MLP neurons of a small language model. Each row is named by its layer, matrix (up: input weights) and neuron, and shows model dimensions 48-175. Each number is 500 + 50 x the weight over its row's rms, rounded and kept within 0 to 999. Numbers have three digits each.
Before each neuron's rows, "fires on" lists the tokens most often at its 100 highest values on Wikipedia text that the model never trained on. A number after a token or word is its count.

fires on: "ad" 30, "uck" 22, ":" 5, "g" 4
L5.up468:523514431460549385509438588634469385506551509418462458449435511452488500447552573618552474555492486464521496603535465424487500499600600506452501422475554449462470448472506506473464468421492599562487475465565474533507480455510499525599582481540597480449584577471520547490485483513483556517547565469551470485441649486525541546502482485451540518535556522456421440593531555479470503311560

fires on: "th" 19, "ed" 14, "g" 8, "m" 6, "her" 5, "ious" 4
L7.up158:546483512450537552504487569514526435515521481528451413413457522537453522600549560516487552492481477466468455530608527450490497499533469475541467429562498494488419554475431483618516511470562447477491577528544433410435584437538501492503579568528442468498555553537522478536510526519543445589433455561508431432577639493499492572486484475490500448517558483478453511543539551504521477475519

fires on: "\n" 46, ")." 19, "." 12, "er." 7
L5.up422:495453506419538488460442524567361452507470554415495430453486512539504498470544490532521558505533555465555483526512616379505516579541436495473521462494521443482508501431591526378477530443493506471582477529483549530500552483521501622483506458501458506400542464501494463453487433422420513548531462535512455518472531489512485512445446446432543483565537514453462387485539491450513384454538

fires on: "et" 28, "it" 22, "y" 17, "g" 6, "ject" 5
L7.up1000:475515486494596511516515472447443488500457461511426545427440525455474414435472529659552440489552463468498438503508446464469538536574557427448506478388598451470529615421508514466507573541536480556457421577520500554407456527502474454420484527436463454503467492526416491471547432560534440554414558545426496486443522494465476523557472396529543386526564613470503483491512528550501481522461

fires on: "ier" 22, "ator" 12, "ctions" 10, "ative" 8, "amb" 6, "ins" 5
L4.up698:452523484466497475517579490469431578505509527562398384637536567422524549448462502457433621560395517487594517409511535466501572473582555465521574515543429487508542547528494462444517511458543561474509488534524369551534578521465498468512578527404552533403477478476413487506376529490496468540490461496469511434504486515497481355504541475445534559537551405492474530423488502446512529462473

fires on: "4" 20, "\n" 20, "s" 8, "ed" 6, "though" 6, " of" 5
L5.up198:491498406466544439516421645466529474483605561469462533430501468443530398497513508525491455554468572520514488478555539476467469518447454549464445429417420414487528582524482507472619422501529529439549518598479567500528494549549497468462465422469488458484524579548434517473555500411516443517520488559464551559482497447504423430523491528487434480543572509424527428454528500600495497412477

fires on: "ince" 18, " all" 10, " Country" 9, " Count" 8, "ident" 8, " cent" 7
L4.up940:512528539501502493445481538543521526469463565413440437535490485532527635523491535477450594566455487566489370563526514530489539537582387509526565448444517499403501606499540456484533486554556492480551487495574447482525495540445476521404557488488402576508492526537484500354527379571502520505534508504530501393473526529512448430446464443470509479454477550507480494490557455448615508506525

fires on: "8" 18, "6" 17, "2" 16, "9" 11, "7" 9, "0" 8
L7.up257:418433544469513444484525494459515399490458569446525514434494515430490495540425449573517448510496543487489516517441485438393469556599475536505512449437497479465548561470487449479468547453512518427461507492522538499504594444555536492509501476421533386527469523524477559526495438478514355638580506510403476474501450469512499562455554525447544433545543537449515455475499437559411491469585

fires on: "im" 17, " acc" 13, "ri" 10, "c" 8, "s" 7, "le" 7
L7.up560:457503458526503511492569496511523454455469479438505441394459515576587459501574515473531544509501459502489472532455432494533553449490592478428586479480588554482422618521490495512509473470459507423531465494507512490515565424526498494543571494521494435494485470538473588437510452536466423508501472430475476550404511446597528485414519467463545459594547625492470457492542600506521445432405

fires on: "ad" 26, "b" 18, "x" 18, "ar" 8, "n" 7, "a" 6
L7.up692:523459434509549403530393546479580523394541462474415550531414462495498596462565542430445459487520533497414551537559481459343560547628511473435535459480420538467468470464604524479508526496409560527466485477487413501493489430559427505523477456482502463461536499455462470559551497441479466548564570490516549498491570517417598562570464550599555491569493496499485546501486511475545417535470

fires on: "5" 20, "2" 15, "0" 13, "3" 11, "4" 10, "1" 10
L5.up78:423526569444425517527480676485599498479395518473450502426511516538529466439509537506527551583470485588533389508534444453384521569444434477511572557477432419517511508447494513388555509499544488441526496385533529535567448448442439521498513486508469463431439551560500540484514540501502535541554521449503518554451518439472495506533552426566512426507590499437572532497465485568529576476470

fires on: ")" 26, " camp" 13, " |" 9, "ments" 9, "/" 7
L5.up695:509438495373486440570477488547502573512435564497472534524578490500469365435463511447485514559517626564555540463547460450493443479544529406509523497444468520525575553497483481464520520561534575426514587449540557470420512451416442558546510427574537546456491463521439517490381501494490494522449571547400490542469415490513488460489490467463473580335424564498558442430407522529543409487422

fires on: "h" 16, "im" 11, "hen" 10, "A" 7, "an" 6, "a" 5
L8.up98:512525448517507557482478487487512495449511539514515558490384518387504521485478546532561529447508525451471548532499450536492538479482531539555528477410514479466584487407491454497513514508634446474578490630492532549526623486515484507488515524512518469450470482591518517515483385457482523541491588480449482428481468484544520511437488479506391556458503531512513505525501418593433539514514

fires on: "y" 20, "it" 20, "ot" 9, "b" 8, "ut" 6
L7.up431:530542383403506519424388499487464547438450426525497554397439499503505507399565485552524497549454480496566448550429535475474509457514488446566558437401540512496525618399577528478490520487530476531589491551516517422509550515516457473484514500484516421479484506493457501548528448447535500520529535471395527537425539484514448545566525429491469487494493553462433431512527481500606496507498

fires on: "alk" 21, "ife" 17, " species" 8, "iety" 7, "view" 6
L4.up612:412424536512537414540444487542462487565438551489497542530510535543375555553447567513514440489501560458530509553566571447461475483542500531531480496508514540466487518542542507514465563563453566496520560519481551434524557467457454616508478395555543560489564607569398521529509497510475531516499475450516489526409447485523421475432413496580545534436482479502491432442559440483550486503408

fires on: " man" 30, " Lab" 10, "om" 6, "re" 6, " dr" 6, "oc" 5
L8.up18:397459500465602494519423495559546512455487492492424398514610508399413478517518477479502542535511519495491496578595470496484495511501582369560472483524488508447472516530480439508484535485503515509493547538516506502578485551515461463425497497519415585410465452463508585483524418513553533473446439492483535483366507503509428471464536482501474581397533463472435448513514471399589484551501

fires on: "\n" 90, "\"" 10
L5.up363:497522496418506438548505569522457432490430506422447456447459563454504480463565421592494532506405535530591424475545497439510496516529503444466534451387554468490449501421556496443526567446536597518581555577524546538472589463545441585433567513602527487395543533526460563521474432438473447497497550550446465550434466536530585489457486437559514494516564565491427525461536560495578432423487

fires on: "s" 17, "as" 11, "g" 6, "ative" 6, "le" 5, "reat" 5
L7.up0:536573404420537438540462479430482503565492590511514482452424522523470542451455506524498496525437507508372508471495416550421525533541521481552515510452452464557600568527507393432554501531540492546498495648582469417450451482615534442422493466510539502442569534513471436537526419468471482480521492522528420421450509520591531436505539482449510446539489618570518472517551575512460481493538

fires on: "er" 19, "m" 16, "ri" 14, "erm" 7, "ar" 6, "igh" 5
L8.up108:491481463458504453540550483435532441561529494439444577542471504434456471494458457485482461516549489442534500488563487418482405489492504487525487463541593474486462532388462524516399518533505602495609488562471499531461577585499391578429511426469492467522508468608489596444582399514518563632533538417472536554462505523592554487545509437478559476497499474509409506416442472404556484524499

fires on: "al" 16, "b" 16, "ro" 9, "ol" 9, "st" 8, "ud" 7
L7.up757:492536486491543472527518467459541489505557448503520442421507520512433522551580522450513521483484598473541430536519487439492520441526493544493472474552496409450470591472519448445576642454461541425483553595496385407574604440536481517468579485498486443501478472504440510479500492535509400552454479563455515529556474537520515435468532503544513468532516561456445463377519468516505403398495

fires on: " resp" 14, " rem" 13, " James" 11, " members" 10, "iel" 7, " oper" 7
L4.up988:524494601514539554505415435453602420477521581379429514416467535512566438544508352394554517507482527526549544461508533512529580393539465444512569544464520458472515659557482430580559568531543502543517507575566506544455483415399450529477520496519489448506616397485475510578561424371382488423494530491490517509547506528546430549492507487485461507512544584566466527449548477486447449510535

fires on: "l" 15, "sh" 13, "-" 12, "r" 6, "ro" 6, "k" 6
L9.up902:563474507562596502562486445614571510503482429379533498499446502487531627413556456525417493531499544564432497602482513468398562505578487600496510439426535509506460493480543484525497540532451515495472499460523496529553407477494468505523467546494528500469467643480516458494578546529552496543533498506450506523478563556553583503514546524429515438491534478519553447482459542488515533502496

fires on: "ro" 42, "ip" 10, " ab" 6, "io" 5
L9.up48:447474443591434469524539421485513526531501569445561472458447530517487445485480485517560486508524563384483444450500475485565534491526518416423543538456446438510477515481491517512573517474521460437461573598547493467422517490515540539483528504482618527417544439501502493480515530471448465546503425544492382582517574488472476414466455439479513481540477531455427467435498574528490489498441

fires on: "ed" 16, " a" 15, "'s" 7, " War" 5, " l" 4, " same" 4
L9.up253:438435428417543461525418507499431455483552465456434541523538553515488524511461555543490511522379502468505439532445501530464522410516460467515522526557439443493468569484518441466558542404580536460518545646458602469550555529439585547540473537592502516548498422537477513556508535531480508425449476461503445522509452389564574496527513541551541562445515531478493505489500458517504473525417

fires on: "ing" 18, "000" 13, "our" 12, "il" 9, ".1" 6, ".0" 5
L7.up42:465479472459562510564430572575535460488530580503438425597497426521411485521452482448498481540423558595447442540576534518472509545513458496512503478445527489509498476505424522431476639464501530420589470517414555470525563459495552508513435519493435421503497480552522510489518471489358429496542500437457501502376469380460447439508459555496444432515510551485495449483407544516547562442554

fires on: "ell" 14, "ite" 13, "eat" 10, "le" 10, "enn" 9, "e" 7
L7.up276:471454345430489494552478560480428462466585501511456595499460466516563504519479392522529504506526507567441548421525470451465510464583378459482468387475537525456551537477508507423550527497397583511596567600465595544555501519448474594495511497470434414478473586490580479517508488452442552494464460539449487508481424526518481399446537562497482444494445546451503480462571513490481519528531

fires on: "ment" 20, " Party" 15, " Associ" 7, "ions" 6, " ===" 6
L5.up900:436556514517547522496446499505545501478462573545595485520508576466527589450442502565512496497573538529506458464465428489550485372422423460467518544574492509395512511548473457513430517494599472547518500482506482475342431456499539509480518550426482515594480520505391544454570404445521534459581538559497474506456484456545535380508429475420463410538468533464436637597542514478466506468370

fires on: "y" 21, " int" 16, "ri" 16, " My" 13, "i" 9, "p" 7
L8.up776:469416507538529520507487553576495456507507445454548540510482480530511416518516425546605504461575468507566489542515482545533494462527538538428491419452491468461430534410428545569449457483494451475574518523615514378479506466440455499538513510559500467418487455516462493460439484531575517637480499484407464595518427471552387539431555417429534485502526537602504529463589540474511510501525

fires on: "ested" 12, "med" 9, " debut" 9, " released" 9, " published" 8, "self" 7
L4.up77:544522597511505526533497535541528518381414542390546477454490386491471486457540493409418499542485490570505493507447482527501555494515475462541454575474414393412533436507581541452386674474518492491496486540488461600614469446508500567487476411550535491477525459571416508476451450501429500483583497569446493480440513488525463519468492542522533445431530451451563533482500547479455430477511

fires on: " for" 25, "0" 12, " of" 11, "ith" 9, " that" 7, " and" 6
L7.up967:544490496573522517458441434558412475479513470431516443510546523417490465383491444553496522533543485443483470507460529488487581525550478512545526474423588489461542518481424497512470486492430560429585446465531546518454537475611538606456533493493518483460542545524515486453576426484455489610570541415399492576519471562462373529428487437478546487446502468443398526533614528489502465435566

fires on: " and" 43, " |" 13, ";" 12, " /" 10, " &" 6
L9.up694:546508442430530449500492442521517409532571498454420484613506548551475492509497558488457497547483511461521504512558502527418488436397479538450558446546507544498550471461491434511379484485427494451544519594436487487514481490542557631461570667597414532551455502457482454482453597449401545445513473550475447546487330478459474488454517527613554490597513492470436468440525570537553455495453

fires on: "2," 16, "3," 16, "4," 15, "1," 14, "5," 10, "7," 9
L5.up181:498470450511479539517377603563462447488516512490443438495421515497520543482505407508510550506479544479509480440557473445458491497522500474471561434459500438464456492398548475505510541525545537497463499479533470591520495488541440587421501540520534470492684507554491493469529446485478405497413533512526440527450524419561473379472537422544628496456524545554433518511611577581526408441377

fires on: "qu" 20, "oc" 12, "g" 9, "ite" 7, "ad" 6
L7.up394:502462462487523420544424621526522482485455524523480453542491556530491538477498577553449560605457444434511543452549470498387549453553505535462427455475477484400439518473559524447390566527505503565472496476536496487485549505496521551431530488534604454440511495520460567453445537531451502412501516474460580526451493543465524547499564495521470502559612528534416466439492558470557494487602

fires on: " until" 22, "int" 13, " election" 13, " time" 13, "ies" 7, "'" 4
L4.up932:454441560526493519480415491550527457529486451513516518487504478519517473451505522485591493532456535489499495539481463537457597530525406478506504488483485558484458535484485531572461517473502520485494438503228516444531568457336480509465541498457584557448488529459400510572542510441419505528511591383517452576537545519434489475458543414551490535382547467441567601548475466495417509450411

fires on: "5" 15, "6" 13, "0" 12, "9" 11, "7" 10, "2" 9
L5.up444:554493529589457489517475528591516508437578416490512521511488517461445559430530416520478565571428483575541470474538421516443541431502461507479576444508528474504399508461427460571538551517540548485466506536596527454493486517540455462485469574575594408546539509477490583570535414504515521444538532426454446507532512435516544428450490452562607453461493562502447489553502449542555419487440

fires on: "T" 23, "ar" 10, "2" 9, "or" 6, "et" 6, "ra" 6
L7.up285:500505439513570467451499521432468434571475531484481512442490495511438446459468503544468512490571562584471497491439438386429522501567515473542478524444483540481505491469459548524381505513561521489478499558598567520533530511536510526468507485453502454489530421459517541507446405653513499502506509472387542498543471498491406456565585516523507439446557588456399446489536492536463391550576

fires on: "-" 43, "\n" 34, ")" 13, "\"" 10
L5.up658:507521526563445488533525492609506435542505491457479466502469548413483493419502433564553536488431475529508455525553558394504494417478459499404584520448516499512338535470482492546544481453599620510626578571451519480492561502521474477478575508635562466479581572569457554513539424517439529439536555496457423511519525502493571493432507450493564503524547591474443501460531499551553484389480

fires on: "it" 21, "p" 18, "y" 10, "-" 8, " Japan" 4
L9.up544:494438502519447540534480566501470494484491454430491580433502481547443493448594442492547488480463429506519492475491481458507560508536504489355493505463583451445442520414447522549538455517413486561504537489513580427459461461621519454585522548481521469529501519503374430515559572499557460501535477462385513593586534514556505479498515467516570408534612521468410433417639509453554426441428

fires on: "er" 20, " ab" 14, "gr" 8, "id" 6, "as" 5
L7.up931:428475550518498516500565456478494507493480398452456521508426616480478475390552376606426529522574522475447623535479469442474480492575526519412497462465490502427439513470441507464494517444462553497601484573566511552490492418472482486459533538502468551543497461418440460497517460528524468588497624479379476546480548459531466549537535517519538582513547516425368472461534473527503464493542

fires on: "le" 15, "f" 12, "g" 10, "l" 7, " that" 7, " le" 5
L7.up688:492530420492503510531431572485495419504559568516416529452407593516479530461507442463563497468454529500500514568467480536414508466583521538463548509515552480418538521490533467472583534475570514428501500528505397444521521485494493506515460480553502394394573487517516468525521447458448537539453541539460568485490488467543488562523529481433457529493507506559466510532590522598470429472449

fires on: "m" 17, "re" 14, "b" 8, "5" 7, "d" 7
L8.up368:517433448478502474451508476524542523466449529379405521466472483495475506566529588504513594477493540466552545425624436450427541555474532536564456593469488517445578563460487491476437545432478492503485468428548565579495489507444546451415464435413495484423488522557526430495468516532585513586525532489458447568524507501509553444520498460545522458509518530569451456503579473504496511487518

fires on: "." 54, "5" 8, "4" 8, "0" 5, "2" 4, "7." 4
L4.up297:501485475575583478486479469426493430447536487509463540515539453512424483520573467469512558505412497512490483466471462524344621424505533550553552422548567480497471461546453496516469493530566505500580580491536512451510468539434500460467487635617513469490560493514427540483541392436482549413480546521400497550464475529454538395572492452481442482501525540485477409532483444519598528389454

fires on: "S" 17, " of" 10, " All" 8, " For" 5, " M" 5, "s" 5
L9.up516:389432492447463490408471617468524415438535512471513453424490550495560525522558449512486591524435522472554624459491479510474434410436507555494412499475501391524478541519437463557532506494537510519583544488504556505581536432494570486497540553550482522571583474431504471548488449431486442518509407534524520527546517512559536500469515512485561467482479563452447477462564564417523421463481

fires on: "eb" 20, "che" 13, " At" 12, " season" 8, " state" 6, " dif" 6
L5.up793:495566500421540521554491522461556497506483617522478478563488566507471542476466497457545562539437585423504387404581417513534518505526568496404451501473437585598597526584437513532496476606409532509466541527501522534489451497478509488381548497482516439490537427554422493514575566580528491510563499490578561565382466456379607429534575447568520504500521468438434526479501486488483350431418

fires on: "e" 13, "ar" 11, "le" 9, "er" 8, "B" 7, " st" 7
L8.up73:535442547537468432467518527447499578568535658500466571456483460466558543420592528474514392514496437519610585516470463413453446505558454499445595446457545536492457593383547420500511565546487559478520473520587432466482560502634362485527490500483566494426446420451438511468559438579477475537540456477490572509457440500574526498578448524585534449506405495530509505476534541386595486538520

fires on: "6," 15, "7," 11, "5," 11, "X" 7, ";" 7, "2," 7
L7.up312:546483428512387521462465544556465438526589626486416478518488488488444500537511521528534450475549586557485498463500571520486478426584530457485616498541454555498476504465617468569480511444524475428526573543470495474451550574596451581527488574432624506440576472477547503571496389469487554450580529515460429516519544388541503485485553464499556571474529481510384481621470575592538427456491

fires on: " |" 20, " 195" 19, "el" 12, "f" 7, "al" 6, "3" 4
L8.up601:553475544502553548472450568452547498465600474487492491464493527414382482558593518497455505576470466547471468471500519420504508477471418437470524531459651501476602518465539475503475522562543477536455479527529528481499608453484468538410563541429486512400538621456462549509481469509477458514482571467504511533578512537516533527416494478463485379571522565478443539394550376492531513443535

fires on: "–1" 28, " |" 18, "ith" 5
L8.up826:524445478339523506510392564532503425471602575534439409584448489517449453468516487487471434614420488503550499465550521441487495464425422510449528503449572432475581546517513472548431475478574443490430525636503494524523498511554490515485556508416477558527417520525417499534499547525473454517545457546487589553468462455416486513453459412563493435531479474548470492440570503526533553522585

fires on: "\n" 51, "," 38, " of" 4
L5.up765:553479469397532466429483553584530364500550495577457461384466432422483497316486424622506507559479522538521509442550470481401585501526419464558528406544512422466479554476583493502511434529523570508426509494516494523461521493544433518474522428492447409514517510533373507522553526462521494499527563498491457511472553476534479499534549467541539497599555498435514541482605585553606454423498

fires on: "e" 16, "art" 15, "al" 12, "h" 12, "and" 9
L7.up898:539548497527513485532502480514445541527516461501529510404413516422480486489482415534493477481533415550391543502564545477395477548586481570457524470528448565543466488524566530471515564541592472508475495630514462441474542429458449414486515519536509469565581516469486468513585459424474355522593561539487443441553567488511545467576509436517618613593505603523512542561480544483514422551492

fires on: "re" 24, "or" 19, "as" 11, "os" 9, "ron" 7, "et" 4
L8.up436:438465508524583489545469501483435418486466507509481431530524592414413458547488521515496542472483478562465567554459513442517439520584547487467516420471498515468466464528622526480472592484509498420465561568574495499452562494543532556447583504535475495460605474611554504513438479582474533390461481487470574575416510490464506409465539473490488501381402538460490441443569500561461452563466

fires on: "ad" 28, "em" 13, "k" 13, "l" 10, "v" 8, "ep" 5
L7.up535:496524544506569535535388456513467589410478413488461567408547471478508650500580511552372557518487520500479508430553453528455591546584480492492476504515563469496525554497604476469534544480451494442524549484498449409520536424454518587422488446492554486489511499524528548474686438501586514464508523446454487662490529555524490561539457401412479463571499501442442515437517514472536465500500

fires on: "om" 13, "ad" 13, "ount" 9, "uck" 6, "ice" 5, "erson" 5
L7.up574:464514511426515466481421522535494438485462529461532450505550486429512539583582385624471511479519472541502437491452466437532521535512507509507484482421555505463531534458571493505468443475341613563517511478635484537452435392559506590446538512510490543486497573561492486481487451530460492552515576494554510519517498591601472508525448437521599505474545471533452527515558463410496467437618

fires on: "e" 18, "iv" 14, "ri" 12, "ig" 10, "l" 7, "is" 6
L8.up520:516452517477563478558500551557389419572582625557506581481543477542498525512497550499475548522495477526567500484589438384488544445530408453472487486466530573509453439452445494391474552469614613486486506498567480535488471629530476542542483522523479342457479449594503532511488465560488531578528479521424445513439453527470479510538495498504473455484538404547495511507407557499536388545419

fires on: " |" 26, "ic" 14, "a" 10, "ootball" 6, " water" 6, "b" 4
L8.up922:556456440397449475515423569474514490467470523538445408511454472494518588559613470510399493611525480571475557513521461506460491433506438541455552490501447429409548485489583499551447595473503421464467481518453467558519501464553497547401564518550453566442493556466378469431517482483521544519446515605492464545472568485516575387503549458538503545498497480433556543531580505527579479516499

fires on: "ent" 31, "om" 20, "ow" 9, "re" 6, "ter" 6, "ir" 6
L8.up154:491459487464592513464420506503500504423511520555452468471414432472471470495546551540545513537517538463501548434543552509529477593514554432552546523480545499484480529449501376466386535543447532450470568542482551512562533507540435537523503435480449539457438482486502609526472490456563491532565630530373556533424571581487545421492553465514510422465435454472523493443546447464459447521490

fires on: "." 13, " first" 13, " –" 13, " /" 6, "ard" 5, " appear" 5
L5.up637:549509525488579448509417428436535534430460530487414608433473485484584500434522490516556525599467524540599426478482549419523435557522481495409469457471526486441519470363528520425539640491450553558512575557542439523528508484515440429480551480532533504473443489540476579445479438491455464454490494447531496505423564422446479351412490434598527514582509451425463487503451524507572524511451

fires on: " |" 25, "-" 22, "\n" 21, ":" 10, "T" 5, "|" 4
L5.up500:541449454396422509569425607514533412512457520471426475451548560525418452481419448462464499549533643518580506517542505505524444521501426464454454398488492483439588511432573491377543546477488480502485509492432483536522494520476505548510551556504473443482513510529543539534519502492415469551557463536525464400522390426457490509454513436447486531433575543436491456453493557490583470421405

fires on: "j" 12, "b" 11, "ct" 10, "0" 10, "ri" 7, "9" 7
L7.up134:490413564471458454486399500427454572492451505596508494429511462452450516464501512574455535518457535465553398455514427479409467557522560480544541460496527495373498463493395489466523569442485459467483441551512520491521593517536590556509539411435430463506526452501495572469463387546449442514441529569478446479493476459453538478474481468526448448546437493453363479437503518490590489460480

fires on: "u" 21, "th" 13, "ersonal" 10, "ile" 8, "ru" 7, "ary" 6
L7.up861:470596430492442520522509574536503531520447505461489525530532458496481475422566519509432547536501526590432506585493471577454521468505470468461557475385388513550526444382478584566514484514541485542613501443538450448472452523508451457562484488652535522517509566421450499429474479551495581458499514431503461426484559516456495481569543463512454463579534486525518462598512503467532495548632

fires on: " |" 24, "sh" 15, " new" 13, "hed" 12, "amb" 10, "ank" 6
L8.up1008:512532455414410454456444459604531391472440529502435486463471484482487428517514486560557511541516541503471509490570432569523623487517466469481607509510469458492451505494489466538500579493485545515522450514568510491489460587481486539455565523527530477458611562469552516518499512489465561455483481513541467570450459545544453530482469543481548535395470443469505578560508433517533435468390

fires on: "ell" 45, "ic" 10, "el" 6, "all" 6, " |" 5, "al" 5
L7.up797:600529574484529526516487553475529396459500513539470411559528548495441469556567468458557523565406559539510572542515400481482442452448472428501470478438550399427469458526534518502573507538548473504471543586514417555559536497530449544510571445490501511438494492571430600594512532508416442498436431610501499451493509524540516492531464414459446489560537539397416515462463555507557507436456

fires on: " Division" 24, "w" 15, " end" 12, "I" 7, "4" 7, "5" 7
L5.up899:514530434465485531451515567480535534494499444529469495550468498517453352408547455496544561521477525552459439473535503575507481489460508479512542546551439496465567584457513433459648630539487532504517409478426555468500416502446527485548517486497492444451530551493515501602519447481465549467467547579451491530435459446558526498450560321590454519451551454498534497495451463502481539512446

fires on: "al" 16, "z" 15, "way" 11, "im" 10, "ro" 8, "l" 8
L7.up22:488481535513540552621521519504573510444447500524552419439578474449476540466527562576565467530492505494553499512489479575468459366596540504492511637495461458538458460461410413517550503506513510405429534517517497466504716451500456533436552487494502439482462470517412552578464467496492449488524584473490557588522522457512581520423506506426501463518439538483516429431503544485499396493511

fires on: "r" 21, "ent" 20, "it" 11, "ro" 11, "re" 7, "a" 5
L7.up866:560501448545464386528500595505576496453500463405427389424466463516543529557578478513408524524501493564472553508434556521407465490639531504465499505501463447498508516460538484494506525495452481574527500585433474517445479427490479562457502479546495482433544575506507443571456533381506494517481518488472539547456528508470533419573546549505603447416477542513424447436473492467592505516597

fires on: " |" 26, "3" 20, " West" 7, " No" 6, "\n" 4, "." 4
L5.up66:540513529531542417552375592504413538515472514559492514385422527530529468455518476586527454504466465466584438433563591362424482626469552489489546491487508471392520462429526508456630544560500500456545398552551476545470487530495482555499498432451503512468488515547536555536506439492520483475548395503500485584551541467532485528487451494546507511539616474431546471476507461527502509504526

fires on: "c" 30, "p" 21, "im" 9, "-" 7
L7.up907:532516480568487398454532480487438448515436516476503385426469514503545411494508533462528537485488531545458501526492486555532557488557431458482630424495480458499463623500552477481471482489502455454529480442613563545508457402458588476568502408530504503449494531491491465534518557564469424551622542480540500458514484457499536480384489442468522473503541488502433484587544609558482601386415

fires on: "m" 22, "g" 14, "is" 13, "c" 10, "on" 7, "al" 4
L8.up205:567504488491576515486549487616437479460499516492493479517459446439448483572513513540429509458417554477461484513454461442452473506492502531497528483524536416464460428524530549489481494474515503509456519514527481598530503486605463508462559467567581464435486532473446450488452516387429501517553509609474429504455586581521518465537514523471491547490469514535455470531534555589496426422475

fires on: "ri" 15, "an" 13, "is" 10, "ast" 9, "ak" 8, "as" 7
L9.up128:466568466475523512420546448501458536488541556471608527482491542527469468533473479612576518555487494562472542502457414501534504407451468434433549532477636528455468491495424505386536636522614463462469510518519517517546419524532509575428497463489498512454509439584529441520443389512495527625531554521498451561499533394516587542544521484519459412480493535553422541479473495499504395516464

fires on: "\n" 60, " first" 11, "|" 5, " all" 5, " and" 5
L5.up421:456441491426520450518492568490525553536417499481440479436501453525493383424529479529495531557525520549556512427492506444454484500525487494449524443470477501452465513439543477380465509552476545385527560577473503562518538461491521559446503441478434376427469493477521478491469453436495452465571458558554493485486535447492448424465464410648505502487663535422447422494556526565532453532498

fires on: "i" 12, "le" 10, "9" 10, "in" 9, "4" 7, "7" 6
L8.up983:570392426461539543641455553468515520528482544464498525522481549449426629475522490529554459458446434497542518551398414475507515473643565473470476527526536484429425572470431484493573499451507557507427495482552511418556496461500551533542570470503555439423408522519503490484447515508483444598554504552348471525451387470506563544460570543530492527495428518466510498484581524571468499508543

fires on: "|" 16, "5" 13, ":" 12, "\n" 12, "1" 10, " right" 4
L5.up176:475441527492480449510488551443492580522393512467504477514476587594531472455465494493468521576529567575529484504479483479538538573570471509475522500396523572429548550428516445430470606470494533593481500502407481502524432464479500555518540453472421530494479488456505555465406514473391538557438506527501486431463438410489477441513443494476450493473564511483380417499528472427483395511551

fires on: "uel" 22, " Russ" 14, "ces" 9, "ference" 9, " Wal" 8, "to" 8
L4.up184:558475504515529391519561520482427502497493579495427491513481582458552446468584491481459470546478524513544610461531579475534578412627474561429452499443530513461491461544470515467491547586560562516643465500512464499518530436554477503474542450576499510514539566515441524526438482561433454482611417558505585535502462486522466498549448483439519486459477547493484445513456565424500585544559

fires on: "b" 15, "p" 12, "ar" 9, "h" 7, "ide" 7, "ap" 6
L9.up207:555447482534465399560558521550556603532532530480487500579417520493483467443511563440538494488429461496444541443621593529466492457519485486453598472519506569491549488465535575551496581478536598463442543523477458531503534452504448458535447492536479488512449496476542513549469513458509467536543506458508530456490556412425463600510464504484544510503462502553518464528462479480570507516388

fires on: "p" 35, "m" 16, "i" 10, "R" 6, "or" 4, "b" 4
L8.up890:535408476580529483453462579537580436542458498442412553516507485517482562513548432533486483497468471468556556553473530464386431496519486585535568494471508499375417561405567523560437616540586490512532472539528477514409535437506428539475567448497497476492386480478444462527498484579560399532492510492472490575491435481566448551533497471547537591567543518436497418422555522430502496480480

fires on: "t" 21, "m" 16, "b" 13, "it" 13, "w" 11, "e" 5
L7.up256:555536456503606472527442526518530446447441450489494531383464455550458535538502491457485590511485529462527546497633480454478573500569424530509543525481474582451514501509561424512444576561453475474492534459504456559434530490503503520449563464446462407449492479522459494598532435569435474476468569566401450541534460579458531565514611421491555540487561534510479455428571598472533446514495

fires on: "al" 20, "t" 15, " Port" 13, "r" 9, "o" 6, "ot" 6
L8.up560:478524515454506533510397463497485441503438551463436462463494495405503612524499540590497528499483527486480464570496591531396499376450526416557452447492570443494560535461602473444478514562510604533518553591466566556450630501444461558444496400489407543470449545520459469445509563504424453523549529579527445479520488391562478452501482504507556484556543488570478429488461469486619512541519

fires on: " Record" 14, "ography" 13, "oard" 11, "az" 9, "ruct" 7
L4.up112:543381585401498457520599485477562394486509500517410461433526529446481437498463438540637581533514519470497456504547395519468566551498501514432594505518454513486469572543559501548500497522501593489437636568520566555526576473533546563462559496537547533459552559494530545559493482447434492529498454505521478449471428489471498510566460422558521427584571489498468475497500589564554539526436

fires on: " well" 36, "xt" 11, " ord" 10, "ared" 9, " ra" 6
L4.up117:524582490476392430481473466530591449548468600537463499570404560413489465507581496486459561535499426516471514468467389470461503433484456557438493510479519562486459510458438481518471492542502547478470550538533488497451466482457546434468480579544545400527447530557432516424461574505504562485529451580548572494429473542408519428520320465456458529536468491498549440578621479367482479500416

fires on: "it" 15, "ar" 13, "b" 10, "er" 8, "ent" 6
L7.up571:464373479452526422504469463467502493526558505557467472530437541524450494445402481490465536485507532498472478470485574408455533554557545638453576459518495588490518498488511485546422549507478578533408616548637567447521531454587500472495521443491532520456492527512438462547489495549465428543522538480472532505517460483522459450542509498567492485573503559421467449475467614525478459595463